Part of a small language model's weights.
Size: 11 layers, width 256, 4 heads of 64, MLP 1536 GELU, vocabulary 5025.
Architecture: LayerNorm before each block, biases, tied embeddings.
Training: a variant of Muon for these matrices, 4328 steps.
MLP neurons of a small language model. Each row is named by its layer, matrix (up: input weights) and neuron, and shows model dimensions 64-191. Each number is 50 + 15 x the weight over its row's rms, rounded and kept within 0 to 99.
After each neuron's rows, "fires after" lists the tokens most often just before its 100 highest values on Wikipedia text that the model never trained on.

L5.up298:43 63 67 45 42 56 31 35 56 37 65 58 63 28 61 53 72 55 49 54 57 48 57 20 54 50 39 34 45 82 50 51 72 48 68 60 81 30 59 57 42 53 54 33 34 20 70 12 44 41 43 71 49 59 23 52 47 34 34 71 49 47 51 70 26 40 33 66 54 99 27 74 34 28 54 64 31 51 15 38 53 40 45 37 40 47 71 23 58 80 71 21 46 58 66 60 64 38 38 53 41 56 30 74 59 38 50 55 32 26 27 45 36 48 64 36 36 41 54 63 54 40 26 38 49 50 63 48
fires after: " B", "|", " Bar", "B", " to"

L8.up611:49 48 86 54 43 60 40 40 72 34 35 52 50 85 47 53 64 63 74 45 88 49 48 70 65 78 54 44 46 58 47 47 65 27 26 52 28 59 49 36 65 35 59 50 50 52 62 47 70 64 50 52 40 54 50 41 40 60 36 55 47 45 46 84 49 21 56 44 28 30 79 47 64 50 86 75 51 66 58 14 38 52 39 40 47 54 31 26 38 51 62 36 65 39 52 42 60 55 21 40 59 25 63 38 45 54 41 60 26 58 46 22 21 62 48 68 35 30 52 48 50 37 59 52 75 59 62 53
fires after: " |", ";", "."

L5.up601:73 62 56 30 48 29 54 30 43 52 59 51 55 78 39 36 33 47 51 72 08 43 60 85 58 81 67 55 45 36 38 53 77 39 20 20 52 67 39 28 58 38 63 26 68 26 48 37 76 15 57 56 50 69 50 58 46 37 53 33 51 27 63 39 87 36 83 60 36 40 28 62 61 40 38 38 41 31 58 54 75 39 60 40 48 42 47 46 45 13 53 54 41 48 45 26 61 58 53 53 35 29 73 57 68 48 50 94 45 52 50 43 69 45 40 58 45 68 55 65 25 40 57 32 63 41 59 59
fires after: " |", "|", " L"

L3.up588:36 55 31 37 07 67 71 31 45 46 43 84 40 53 62 19 34 37 62 52 64 25 50 18 43 42 46 43 58 87 38 53 75 75 90 55 57 51 45 61 57 77 27 36 70 41 50 54 56 72 49 62 60 45 48 45 66 29 23 20 48 30 45 50 41 65 45 77 56 58 37 34 76 29 58 68 44 60 47 37 54 24 58 56 67 42 30 54 08 40 41 46 60 44 47 47 33 91 42 70 39 54 67 44 75 27 53 54 59 42 32 57 27 57 46 46 48 61 48 56 45 70 49 57 63 84 53 44
fires after: " ", "0", "1", "pl", " vol", "-"

L5.up893:47 46 59 40 73 39 46 66 60 44 55 50 58 35 69 68 24 66 49 69 32 42 37 63 59 50 66 35 40 45 28 56 75 66 43 22 43 47 66 40 85 49 82 43 55 40 49 40 48 05 41 59 40 66 58 31 42 60 71 91 51 10 71 32 61 63 52 39 46 54 32 64 37 38 50 30 70 55 51 39 84 54 52 53 57 75 41 25 28 50 44 11 65 33 58 53 67 44 78 11 45 59 40 57 71 40 45 58 50 44 45 30 46 70 41 38 33 64 65 64 50 46 55 70 51 49 49 18
fires after: " |", " one", "|", " served", " to", "ed"

L5.up978:68 38 66 58 58 40 42 41 53 27 37 30 55 34 69 58 35 52 31 48 54 48 38 46 57 48 55 52 54 50 64 51 34 63 53 55 36 72 45 58 26 80 44 48 29 26 48 24 61 71 64 67 63 71 49 48 59 13 55 43 32 49 75 63 45 90 66 29 75 44 71 24 67 54 66 13 55 53 47 63 60 57 55 43 56 32 19 22 63 28 35 51 49 43 59 45 48 63 43 61 51 70 61 34 34 54 74 26 63 27 38 60 84 53 40 45 61 17 57 44 33 63 57 61 38 59 47 57
fires after: " ", " the", " a", " its", "'s", " ("

L8.up922:60 80 35 58 53 43 42 61 35 30 60 46 18 61 52 49 64 59 43 56 49 38 41 29 68 52 57 46 39 50 54 64 68 71 50 48 62 51 47 48 61 48 66 41 34 40 36 70 55 26 37 51 39 62 61 50 39 75 65 40 40 50 44 51 56 47 38 53 50 58 66 56 69 33 63 59 39 66 46 33 52 45 50 39 48 46 25 44 56 23 66 63 99 41 48 30 81 58 77 41 56 74 56 51 52 46 49 74 46 61 60 60 44 52 45 40 63 53 44 75 45 17 48 57 58 75 45 37
fires after: " |", "|", " an"

L8.up69:50 67 33 55 30 41 45 24 68 60 38 59 47 47 58 23 43 57 60 26 45 71 65 17 60 45 55 53 39 18 44 62 51 59 43 51 32 50 81 56 54 49 29 41 27 53 33 38 53 43 30 28 38 40 35 59 25 69 48 42 62 38 45 76 51 50 54 55 26 52 70 43 56 44 59 42 52 51 51 91 43 34 59 21 50 59 28 45 31 27 63 51 60 20 46 48 65 58 64 02 44 25 63 52 45 33 39 57 45 52 60 55 83 63 43 33 53 39 42 39 70 46 36 20 44 63 42 58
fires after: " |", ";", "le", " /"

L8.up295:74 41 58 34 30 81 36 19 60 57 48 46 33 47 74 41 47 78 66 58 20 76 48 58 52 44 05 43 64 41 61 82 50 50 70 54 34 66 74 39 40 48 68 49 65 40 65 44 78 60 60 35 75 44 29 57 45 58 50 28 53 50 41 67 51 42 58 44 30 31 60 26 75 38 45 37 75 68 50 34 59 46 27 46 53 58 43 43 35 50 51 31 56 59 67 47 61 49 47 37 48 32 74 41 46 29 66 66 60 32 44 44 57 50 34 54 65 73 53 56 41 47 36 35 28 24 83 60
fires after: " |", "|", " October", " December", " March", "-"

L3.up319:63 70 66 62 55 51 24 40 34 72 37 58 57 54 36 17 36 71 49 47 34 55 61 57 76 45 50 55 59 63 43 47 44 68 72 63 44 48 45 29 74 45 60 34 33 36 43 55 59 28 48 34 57 65 47 55 65 52 52 72 82 49 40 54 51 79 34 51 60 27 27 18 53 73 37 78 72 65 54 49 17 53 59 55 43 70 56 35 60 61 58 44 55 57 53 46 76 42 41 52 54 63 44 48 54 56 20 17 35 43 55 36 52 38 43 46 46 37 41 11 84 65 20 39 41 33 82 56
fires after: " ", "'s", " this", " Final"

L7.up902:71 37 52 30 52 60 31 75 51 50 43 45 51 28 44 40 43 47 84 53 76 54 48 77 50 78 20 35 30 46 74 45 49 67 77 46 42 46 33 38 48 44 56 25 52 51 55 45 43 63 18 76 68 45 72 29 32 40 53 51 92 75 50 67 49 25 42 27 40 38 56 53 60 42 40 66 33 62 73 62 41 55 59 23 42 54 40 28 23 57 50 41 49 50 60 64 25 53 55 67 54 74 96 39 39 74 81 19 25 34 43 59 69 61 58 39 30 62 58 81 55 42 57 50 44 35 37 63
fires after: " |", ";"

L5.up637:77 40 29 62 21 55 54 34 35 55 34 58 34 48 66 86 32 52 66 51 56 66 36 65 46 46 46 75 36 42 30 65 51 49 60 30 72 48 54 46 64 56 47 51 43 62 60 56 60 44 70 25 64 63 73 61 72 44 52 78 44 59 41 65 22 26 37 62 52 62 57 81 33 25 49 75 53 94 41 57 55 50 53 43 32 34 36 60 30 72 32 48 61 16 65 66 52 35 29 26 61 56 47 54 69 50 66 69 47 68 30 19 47 51 70 51 31 70 83 58 50 28 60 39 37 52 42 76
fires after: " in", " In", "In", ",", " November"

L3.up939:34 60 37 41 38 44 73 32 55 53 47 43 49 59 73 38 58 37 66 59 57 19 29 63 52 71 73 52 46 33 73 58 33 35 66 38 41 59 51 46 47 50 48 75 26 38 59 13 71 90 33 21 69 68 61 56 49 58 54 57 15 47 22 53 62 64 74 48 56 51 32 52 68 44 47 73 75 41 55 65 25 49 70 56 39 51 65 58 51 50 29 52 60 45 58 84 29 80 53 55 21 23 52 35 44 50 56 59 49 57 48 53 44 42 46 52 54 73 70 66 59 40 59 29 50 49 59 55
fires after: " ", " November", " June", "ides"

L5.up725:71 70 55 48 48 44 76 42 34 41 60 48 51 87 50 20 57 53 65 57 39 78 78 59 45 44 41 50 41 66 53 81 48 03 27 44 49 72 47 74 62 62 71 58 41 30 59 38 57 42 59 46 47 73 46 50 38 28 51 62 59 39 35 58 47 27 60 58 73 63 31 49 31 34 55 57 38 30 66 41 33 06 35 42 28 76 70 60 45 84 63 65 65 74 89 38 68 60 39 59 52 50 51 29 35 34 53 49 52 13 13 55 41 37 54 44 73 71 55 48 47 59 58 53 43 44 77 46
fires after: "|", " |", "born", ",", "-", " –"

L7.up624:38 54 50 62 42 52 49 58 53 68 57 80 44 08 38 56 44 49 51 43 35 39 61 23 50 53 74 23 51 92 66 64 68 63 66 15 41 56 29 49 53 57 33 66 48 56 50 45 38 39 43 59 55 49 74 50 46 31 58 56 50 30 57 66 28 44 75 57 55 55 50 63 55 46 43 65 37 36 48 53 73 54 50 35 29 53 42 55 52 46 35 53 32 48 42 50 54 42 35 45 70 52 70 34 46 37 63 42 32 33 33 56 26 72 76 41 45 74 59 58 46 90 41 22 50 46 70 47
fires after: " ", " to", " was", " and"

L8.up1074:50 49 43 61 39 50 35 59 61 47 73 32 41 37 62 39 36 36 71 55 56 67 50 60 73 44 23 85 50 64 62 35 49 54 32 68 60 58 63 69 62 66 25 69 70 36 44 42 35 43 73 29 41 22 42 81 68 56 74 67 37 50 52 34 45 43 51 67 62 28 43 54 38 40 46 41 20 39 45 51 36 58 66 39 36 56 48 58 75 54 41 72 20 41 28 62 42 62 39 51 70 42 50 45 77 22 72 47 58 75 38 37 44 43 51 73 40 47 53 47 75 42 54 44 50 51 33 23
fires after: " ", "–"

L8.up21:59 72 24 45 59 28 53 48 76 49 48 31 70 52 71 34 23 41 48 28 41 77 50 60 51 34 51 60 46 64 02 33 43 80 31 50 34 43 38 33 67 51 32 52 51 34 36 31 45 36 65 58 57 53 36 48 34 47 34 38 40 44 41 24 34 60 65 63 45 36 39 62 53 45 52 72 72 45 49 84 36 56 68 26 44 38 68 27 71 61 67 24 37 69 45 30 56 55 52 37 59 67 51 63 47 68 47 39 25 28 69 29 44 50 37 51 56 22 72 36 79 56 48 60 40 35 79 51
fires after: " ", " |\n", " (", ","

L7.up1373:30 52 57 57 45 66 40 48 35 36 79 52 62 46 73 47 43 54 39 55 47 49 24 45 49 37 54 82 46 58 50 63 60 48 69 25 44 39 27 55 64 46 42 63 52 49 34 19 65 50 35 36 50 20 55 51 61 81 44 57 42 36 59 12 62 56 33 63 34 68 27 59 59 36 63 75 29 57 37 58 40 42 55 61 54 77 62 43 34 39 38 41 34 15 79 33 71 66 25 48 52 39 44 55 40 48 60 65 52 36 45 69 59 34 65 57 25 56 58 75 42 25 59 47 34 55 28 53
fires after: " |", " to", " and", "20"

L8.up754:61 55 44 54 63 46 47 70 44 50 23 70 64 61 29 45 40 63 68 51 43 58 32 37 80 35 57 51 21 36 53 68 72 69 72 50 68 49 51 21 54 38 43 62 54 67 53 35 61 51 68 61 77 52 56 39 58 51 43 53 28 31 20 33 42 35 52 49 53 35 08 46 64 40 56 37 67 54 51 58 28 33 61 47 51 56 62 63 55 73 33 44 68 44 60 44 43 55 48 50 41 67 37 64 31 15 40 29 63 35 45 75 68 50 43 23 54 76 72 32 63 56 64 76 28 39 56 40
fires after: ",", ".", " ", "-", " ."

L3.up547:44 55 29 43 56 55 47 54 63 54 55 68 44 49 40 45 35 70 64 66 55 53 59 50 47 47 70 42 38 08 12 45 47 59 69 42 48 50 24 32 44 67 27 37 44 51 42 48 67 47 48 36 27 45 59 39 61 22 34 37 73 62 68 58 72 35 56 47 51 35 40 39 61 25 68 76 66 53 86 54 55 65 49 27 34 59 60 48 40 56 74 45 49 64 08 54 48 59 43 45 43 50 69 36 63 49 56 44 43 39 55 38 29 69 60 39 46 38 70 44 59 65 27 87 47 54 77 28
fires after: " ", " |", "ps"

L3.up1112:45 36 60 54 70 60 58 43 28 49 66 85 27 64 43 53 49 62 42 42 40 39 38 50 26 41 70 53 59 17 57 76 65 29 45 56 30 68 48 18 53 65 40 59 75 34 50 59 40 37 39 38 53 72 30 34 82 39 08 65 40 57 35 52 45 52 32 44 58 61 47 55 65 12 41 61 81 72 64 40 32 38 48 52 56 71 44 51 55 47 40 35 74 55 35 38 47 46 57 20 34 72 60 64 54 63 46 67 50 42 58 60 25 53 32 37 19 45 34 56 83 46 42 22 54 43 42 63
fires after: " ", " att", "–", "ified", "==="

L5.up407:29 39 35 35 59 46 66 26 44 43 56 71 43 46 34 63 74 66 60 54 56 55 54 66 30 74 31 50 31 60 69 23 55 63 31 40 40 14 49 37 48 61 51 48 63 43 48 43 45 48 41 55 26 45 43 24 19 28 63 47 56 31 31 59 99 39 49 57 79 27 19 48 41 57 61 27 77 71 47 65 63 25 42 29 39 72 49 31 62 55 52 35 67 51 50 23 56 80 37 27 47 46 53 58 45 36 38 44 65 56 28 21 24 24 41 41 68 59 54 58 35 53 51 54 37 60 47 61
fires after: " |", "4", " (", "1", "3", ","

L5.up1339:66 79 61 74 65 43 31 24 45 73 36 75 55 32 39 42 35 68 55 34 49 32 57 44 27 11 58 54 47 66 58 55 30 63 76 58 35 57 39 27 42 53 32 60 57 30 62 63 40 41 42 55 35 47 69 59 73 57 44 56 57 33 46 27 49 62 54 41 54 51 44 36 52 30 54 38 36 74 62 45 85 33 33 16 43 70 54 55 49 52 74 30 37 30 35 59 41 37 71 48 61 65 51 43 62 55 59 57 64 49 39 76 88 59 44 66 65 39 83 55 62 42 41 36 51 70 51 60
fires after: " "

L3.up488:29 53 28 54 43 43 74 45 30 31 59 75 72 53 29 56 58 55 56 37 62 46 75 91 49 64 29 29 44 53 38 50 24 49 55 44 42 54 31 52 20 40 39 66 43 51 62 53 32 60 45 56 64 31 53 50 64 58 70 24 33 73 39 34 45 37 42 32 66 47 48 44 44 33 58 33 24 57 58 78 80 85 62 50 52 41 53 52 37 71 61 43 61 36 74 59 46 46 43 53 74 59 39 51 53 70 31 35 49 68 54 77 68 56 46 59 51 42 50 42 56 83 36 34 19 59 41 56
fires after: ".", "g", "arg", "eg"

L7.up960:46 55 58 78 58 66 41 54 51 35 40 38 45 17 49 31 58 16 47 49 40 47 55 52 50 57 34 43 60 54 48 41 52 61 52 25 38 33 67 22 44 55 44 78 36 36 40 44 99 71 43 71 82 49 60 60 31 35 35 53 43 51 61 56 38 42 45 62 52 56 23 73 45 36 45 86 28 63 59 39 52 80 47 45 50 69 61 65 30 51 44 25 50 40 63 63 55 51 29 58 77 58 60 86 46 25 59 46 34 64 51 28 45 48 49 57 44 39 76 32 39 59 25 27 40 67 47 56
fires after: " ", "|", " the"

L8.up461:62 32 46 61 44 62 75 35 49 40 52 44 84 50 37 74 48 57 66 31 73 31 63 27 36 48 37 63 37 24 62 57 48 55 82 75 54 51 43 28 45 28 37 44 45 27 34 29 59 68 61 71 37 48 73 31 52 43 64 51 33 59 38 48 50 26 60 56 54 74 41 63 69 46 30 46 60 54 80 53 48 52 60 58 57 88 49 52 32 50 40 47 60 49 66 56 48 45 49 35 28 34 36 31 43 58 45 48 47 36 51 53 75 34 52 40 61 66 32 67 63 19 61 39 71 37 59 51
fires after: " ", " (", " $"

L3.up897:46 37 44 44 60 43 50 53 47 51 61 67 45 56 41 74 37 80 38 60 67 63 53 83 70 45 27 65 36 42 71 62 65 35 55 36 65 53 36 39 74 38 45 70 83 47 66 37 70 52 61 39 56 64 34 61 35 71 44 42 70 64 57 61 62 67 68 48 33 82 59 78 27 36 57 60 38 72 44 49 31 65 48 53 38 31 47 18 65 67 19 42 46 43 60 49 53 90 44 40 37 55 69 65 63 28 72 54 33 54 41 39 55 26 71 53 41 51 35 19 34 47 34 30 47 70 54 69
fires after: ".\n\n", " |\n\n", ".", "\n\n", ")\n\n"

L8.up1081:38 36 40 57 33 07 65 26 44 56 40 60 43 57 39 52 62 22 60 33 69 70 47 36 51 49 34 45 54 46 45 50 60 49 61 32 34 46 53 36 30 35 37 57 38 33 38 44 47 61 70 61 44 31 48 37 66 35 67 56 35 27 45 08 49 82 66 86 51 43 52 47 53 46 55 48 65 53 41 53 30 56 59 18 57 61 35 47 63 69 64 39 38 27 62 45 33 43 48 67 67 63 68 58 76 63 35 62 64 40 65 58 70 62 58 59 40 63 72 54 59 55 44 35 74 57 48 74
fires after: " ", " se"

L3.up180:61 40 44 63 54 49 73 23 58 40 57 57 63 65 60 23 62 30 42 47 62 56 35 59 71 37 72 58 43 59 42 66 36 51 68 38 86 57 89 63 43 45 53 45 22 48 41 52 58 46 60 69 59 46 42 51 40 79 78 44 37 34 73 50 41 54 59 37 76 41 42 36 38 55 39 46 34 45 39 40 52 35 70 58 30 33 21 40 57 25 79 68 50 59 64 24 53 43 52 55 68 72 73 43 51 68 48 57 52 41 34 73 65 59 61 59 42 33 52 44 43 54 34 64 46 49 49 53
fires after: " the", "The", " The"

L5.up1040:72 65 44 63 73 25 66 52 71 54 49 72 36 43 41 34 54 45 39 35 32 20 73 40 72 30 48 43 23 51 63 56 63 39 67 47 61 14 44 14 43 85 52 62 48 65 37 52 82 52 53 48 59 51 58 64 39 38 51 49 38 49 51 44 35 41 56 48 46 59 39 63 22 66 56 58 70 49 75 47 45 72 55 35 22 39 68 42 70 46 32 42 58 36 39 50 35 80 47 53 57 38 37 40 57 53 20 56 75 44 20 48 62 59 37 36 38 64 46 74 34 36 16 54 41 38 61 60
fires after: " a", " the", " an", "The"

L8.up1130:57 51 50 41 40 50 45 35 34 62 71 25 63 47 50 58 55 54 61 37 57 73 32 45 41 64 30 62 57 43 47 42 65 57 39 73 36 65 55 65 18 60 33 23 66 41 39 44 56 50 40 43 52 42 45 61 37 34 54 40 26 46 30 62 30 58 53 62 51 51 53 56 33 49 52 46 69 58 27 39 29 43 51 34 54 32 37 39 34 25 53 52 51 34 68 58 49 46 40 59 40 48 62 90 62 38 43 49 57 45 55 71 74 62 62 14 39 59 81 60 36 18 57 33 39 69 81 51
fires after: " |", " on", "On", " –", " On", " December"

L8.up568:58 39 52 69 33 24 47 54 53 45 58 51 52 43 32 33 45 39 30 62 57 46 47 62 58 43 75 59 56 50 50 66 50 48 37 56 35 51 26 38 49 56 63 34 47 31 49 31 23 55 21 56 03 55 76 53 52 52 61 43 61 67 38 43 56 70 33 60 43 74 52 46 60 41 59 38 76 40 53 55 41 52 50 33 49 65 63 45 33 32 85 29 44 68 72 45 48 53 21 42 30 46 67 53 49 80 61 24 66 61 45 52 73 43 38 69 83 61 41 58 57 41 35 68 48 72 23 73
fires after: " ", " to", " W", " ("

L3.up979:65 48 48 71 61 67 41 74 32 44 50 44 56 12 44 48 56 32 59 59 41 44 12 80 47 47 62 44 42 61 49 74 41 39 27 36 83 51 49 46 75 35 56 20 34 72 23 37 24 61 75 66 46 44 43 65 65 50 75 57 61 53 42 64 65 40 73 58 40 46 30 50 43 27 76 52 46 37 62 49 64 65 56 41 53 32 63 28 46 68 32 32 37 34 56 67 48 32 39 64 80 40 43 35 53 45 40 68 52 54 63 09 83 52 70 48 51 66 43 54 43 32 41 31 60 42 59 88
fires after: " Ab", " in", " In", " Don", " ob", " al"

L8.up1127:46 58 51 35 43 56 31 48 67 41 38 47 74 71 51 26 46 71 52 61 53 60 63 36 32 49 48 70 35 74 68 64 78 44 79 64 68 44 59 27 59 66 26 68 56 42 52 54 44 49 60 00 43 36 38 53 38 33 78 50 42 51 47 78 60 34 65 41 70 32 40 52 52 50 30 21 55 50 56 15 47 57 53 47 61 59 52 41 57 46 49 41 38 39 60 55 51 58 65 41 52 52 45 27 69 41 70 20 38 55 53 53 43 23 48 53 76 38 77 37 44 63 76 59 70 33 66 67
fires after: " |", "|", "-", " ", " ("

L5.up318:14 72 45 61 45 56 35 66 56 46 48 50 60 65 52 87 39 66 54 70 62 57 59 61 61 69 61 42 30 52 43 57 52 40 45 52 52 49 38 55 53 42 38 56 28 55 71 43 38 28 48 48 51 52 64 55 42 47 63 50 54 53 66 39 45 52 75 36 67 24 21 27 38 73 72 58 49 64 30 40 66 52 62 29 33 58 27 62 54 39 30 49 39 64 51 51 66 39 59 43 39 75 87 22 41 58 45 62 49 61 54 69 79 34 29 35 11 84 52 60 45 45 23 59 63 30 39 40
fires after: " |", "-", " of", " the", " to", "|"

L8.up457:86 44 69 55 46 72 29 75 24 44 38 63 58 41 35 56 60 36 59 36 44 64 62 39 61 53 60 42 37 17 55 37 59 71 67 49 45 36 38 51 63 18 59 59 83 28 63 74 41 51 41 12 35 32 50 42 46 46 52 47 45 61 51 51 56 38 77 22 29 45 61 29 52 37 39 64 40 56 50 41 72 31 45 57 71 24 72 42 44 35 44 41 54 65 73 31 50 83 76 32 44 55 36 78 19 67 64 74 61 44 61 63 47 38 51 42 65 54 67 53 30 29 03 28 59 41 70 50
fires after: " |", ":", " March"

L7.up709:36 40 44 16 37 22 35 75 54 44 56 53 70 58 40 52 54 34 32 68 56 56 42 37 83 46 38 57 49 52 68 45 58 50 40 45 47 55 46 40 57 53 50 23 54 39 46 59 41 55 66 66 63 46 49 75 38 85 70 58 34 50 36 62 33 64 65 35 47 49 42 35 49 70 59 66 42 47 14 57 72 46 41 52 67 28 34 74 36 38 48 32 63 54 65 34 30 62 38 51 30 69 55 37 67 43 37 77 23 85 60 49 59 55 30 39 74 63 73 86 68 53 31 85 24 70 84 67
fires after: " ", " \"", " (", "0", "°E"

L8.up554:66 44 47 26 40 64 14 71 49 41 44 72 31 58 53 54 66 15 40 65 71 40 36 26 44 59 48 64 41 52 59 42 74 66 66 84 42 49 68 43 41 52 51 64 39 48 40 55 64 68 54 37 55 41 41 47 55 64 47 41 61 48 83 40 57 33 64 58 53 35 09 33 75 36 56 56 55 48 50 39 32 43 70 16 27 47 69 66 07 56 65 58 53 39 40 53 45 60 27 56 25 58 61 83 23 32 69 45 55 42 58 58 53 50 65 76 40 52 58 52 35 33 52 61 55 10 66 72
fires after: " |", ",", "2", "3", "4", " "

L8.up1059:67 06 20 33 84 53 36 58 57 35 45 73 75 48 43 74 22 59 59 43 51 62 51 34 25 41 37 49 44 49 52 22 64 52 38 63 31 21 47 53 24 47 52 40 43 45 89 73 67 48 53 61 51 45 57 30 58 54 52 37 60 59 62 51 60 43 65 58 64 63 61 57 44 25 57 68 33 78 86 69 46 54 42 36 52 40 40 54 60 61 45 35 46 49 52 53 40 33 33 45 58 65 60 73 60 42 25 32 34 69 58 21 48 53 65 28 56 59 38 17 50 54 77 34 33 19 51 64
fires after: ".", " ", " (", ".\n\n", ","

L7.up501:32 55 69 73 28 64 34 54 44 27 62 53 68 29 47 55 25 64 40 40 53 50 47 62 52 53 69 15 51 38 70 49 06 81 53 34 33 38 67 52 40 26 47 70 57 50 64 43 59 35 48 56 29 77 76 43 50 41 45 45 58 50 50 38 61 52 19 47 52 29 12 54 49 42 39 45 66 48 69 42 41 46 58 34 58 66 72 54 58 33 51 69 63 50 40 36 46 37 34 32 24 51 52 46 62 50 37 33 30 65 34 55 38 49 54 29 40 68 47 31 59 48 59 55 36 47 44 66
fires after: " ", " (", ",", "–", "17"

L3.up975:52 81 43 56 20 49 64 58 66 39 49 66 76 25 59 48 45 50 43 70 37 48 53 62 42 41 66 30 61 41 62 47 45 75 40 54 51 57 38 50 49 46 51 42 59 36 45 42 47 55 40 57 46 49 26 36 31 58 49 55 51 35 41 34 42 23 54 40 53 46 51 49 54 67 57 39 37 30 48 74 49 53 32 40 62 42 43 67 56 58 34 43 57 49 48 65 47 55 39 34 66 53 61 71 50 70 44 61 55 77 47 62 17 74 14 50 68 43 55 41 47 48 32 58 32 21 64 33
fires after: "g", "eng", "ig", "ang", "eg", "j"

L5.up446:51 35 67 65 53 46 70 35 42 66 73 76 41 47 30 30 40 47 63 40 29 70 27 61 66 43 45 53 33 27 69 30 47 49 52 57 46 35 61 60 69 44 56 55 28 30 26 68 73 36 52 43 53 40 26 59 48 49 54 46 69 57 32 42 67 46 70 57 42 41 36 49 63 36 50 60 49 67 48 39 42 55 63 27 68 58 63 31 52 19 66 29 39 78 60 39 38 53 49 51 43 68 52 60 38 82 54 38 45 48 59 48 31 63 69 28 60 43 60 52 47 65 25 59 61 35 72 57
fires after: " |", " ", "|", "-", "1"

L7.up1413:25 49 72 40 47 70 46 67 50 52 76 46 49 51 48 56 23 22 30 40 27 68 34 56 41 41 42 38 40 64 56 34 33 30 40 38 52 48 71 44 26 61 74 48 39 45 29 69 51 35 53 78 73 70 70 63 61 76 51 61 32 54 47 63 76 32 72 49 76 53 37 51 32 47 42 60 66 82 45 53 63 60 22 31 53 38 33 55 43 40 30 44 67 40 35 66 27 43 54 48 76 50 65 19 48 51 56 54 57 64 52 53 17 46 77 39 39 73 65 65 33 46 46 55 19 73 52 59
fires after: " ", "-"

L3.up709:58 50 78 70 51 49 70 53 38 36 65 49 50 51 60 46 48 67 55 77 49 50 56 35 24 61 50 37 75 38 46 32 66 45 65 53 64 32 45 70 49 46 45 75 50 61 47 41 51 41 37 33 45 85 46 43 52 34 60 23 50 43 39 61 47 41 52 52 29 33 26 34 55 43 72 26 44 37 43 81 56 60 49 54 59 33 39 39 45 29 37 74 95 42 51 48 78 47 54 35 29 21 60 59 71 36 50 54 40 37 60 75 42 59 75 43 60 58 50 58 27 45 31 39 44 64 23 50
fires after: " |", ";", " U", " of", " new", ","

L5.up1067:54 59 41 68 34 39 62 59 41 38 56 66 65 41 40 29 32 66 47 55 47 57 27 69 51 18 32 18 56 32 95 56 42 36 40 69 64 41 27 80 41 26 37 66 46 42 29 43 70 49 33 60 55 48 55 51 36 78 61 57 34 63 54 38 53 56 41 43 54 63 54 55 46 53 45 43 75 52 52 51 68 79 47 50 50 83 62 66 34 43 71 45 70 30 81 50 36 30 58 31 62 49 68 49 42 57 41 24 91 20 57 60 69 62 69 47 50 62 29 59 71 62 69 47 71 53 26 66
fires after: " |", " and", " ", " to", " the"

L7.up1188:44 63 60 74 47 56 28 35 63 22 63 69 50 62 36 58 55 22 42 37 40 72 55 70 51 53 49 50 32 69 25 66 35 76 46 37 37 56 43 32 55 44 38 22 48 62 15 30 62 45 51 33 57 61 62 59 71 40 99 71 50 43 45 26 35 64 13 37 66 35 67 40 55 30 74 33 39 27 53 50 62 68 65 54 75 41 19 42 48 37 28 57 49 57 53 65 48 64 45 70 42 63 85 46 58 47 59 42 51 58 87 41 45 50 53 72 64 48 74 47 31 43 37 34 42 51 45 71
fires after: " ", " to", " b", ","

L8.up1115:52 48 54 23 49 49 23 46 44 52 70 34 29 45 46 46 41 75 44 43 40 63 58 47 70 42 15 72 37 52 66 34 58 26 42 45 49 37 41 47 65 50 55 38 67 38 28 45 63 62 40 57 45 65 56 67 32 45 50 43 41 67 66 21 59 57 56 37 80 39 24 34 38 52 55 52 24 76 40 52 72 27 46 14 57 57 28 57 83 47 45 54 56 38 69 32 55 77 56 33 56 51 41 52 62 46 72 57 51 84 42 77 30 57 75 54 60 41 36 62 70 53 41 53 54 16 56 55
fires after: " ", " (", "–", "-"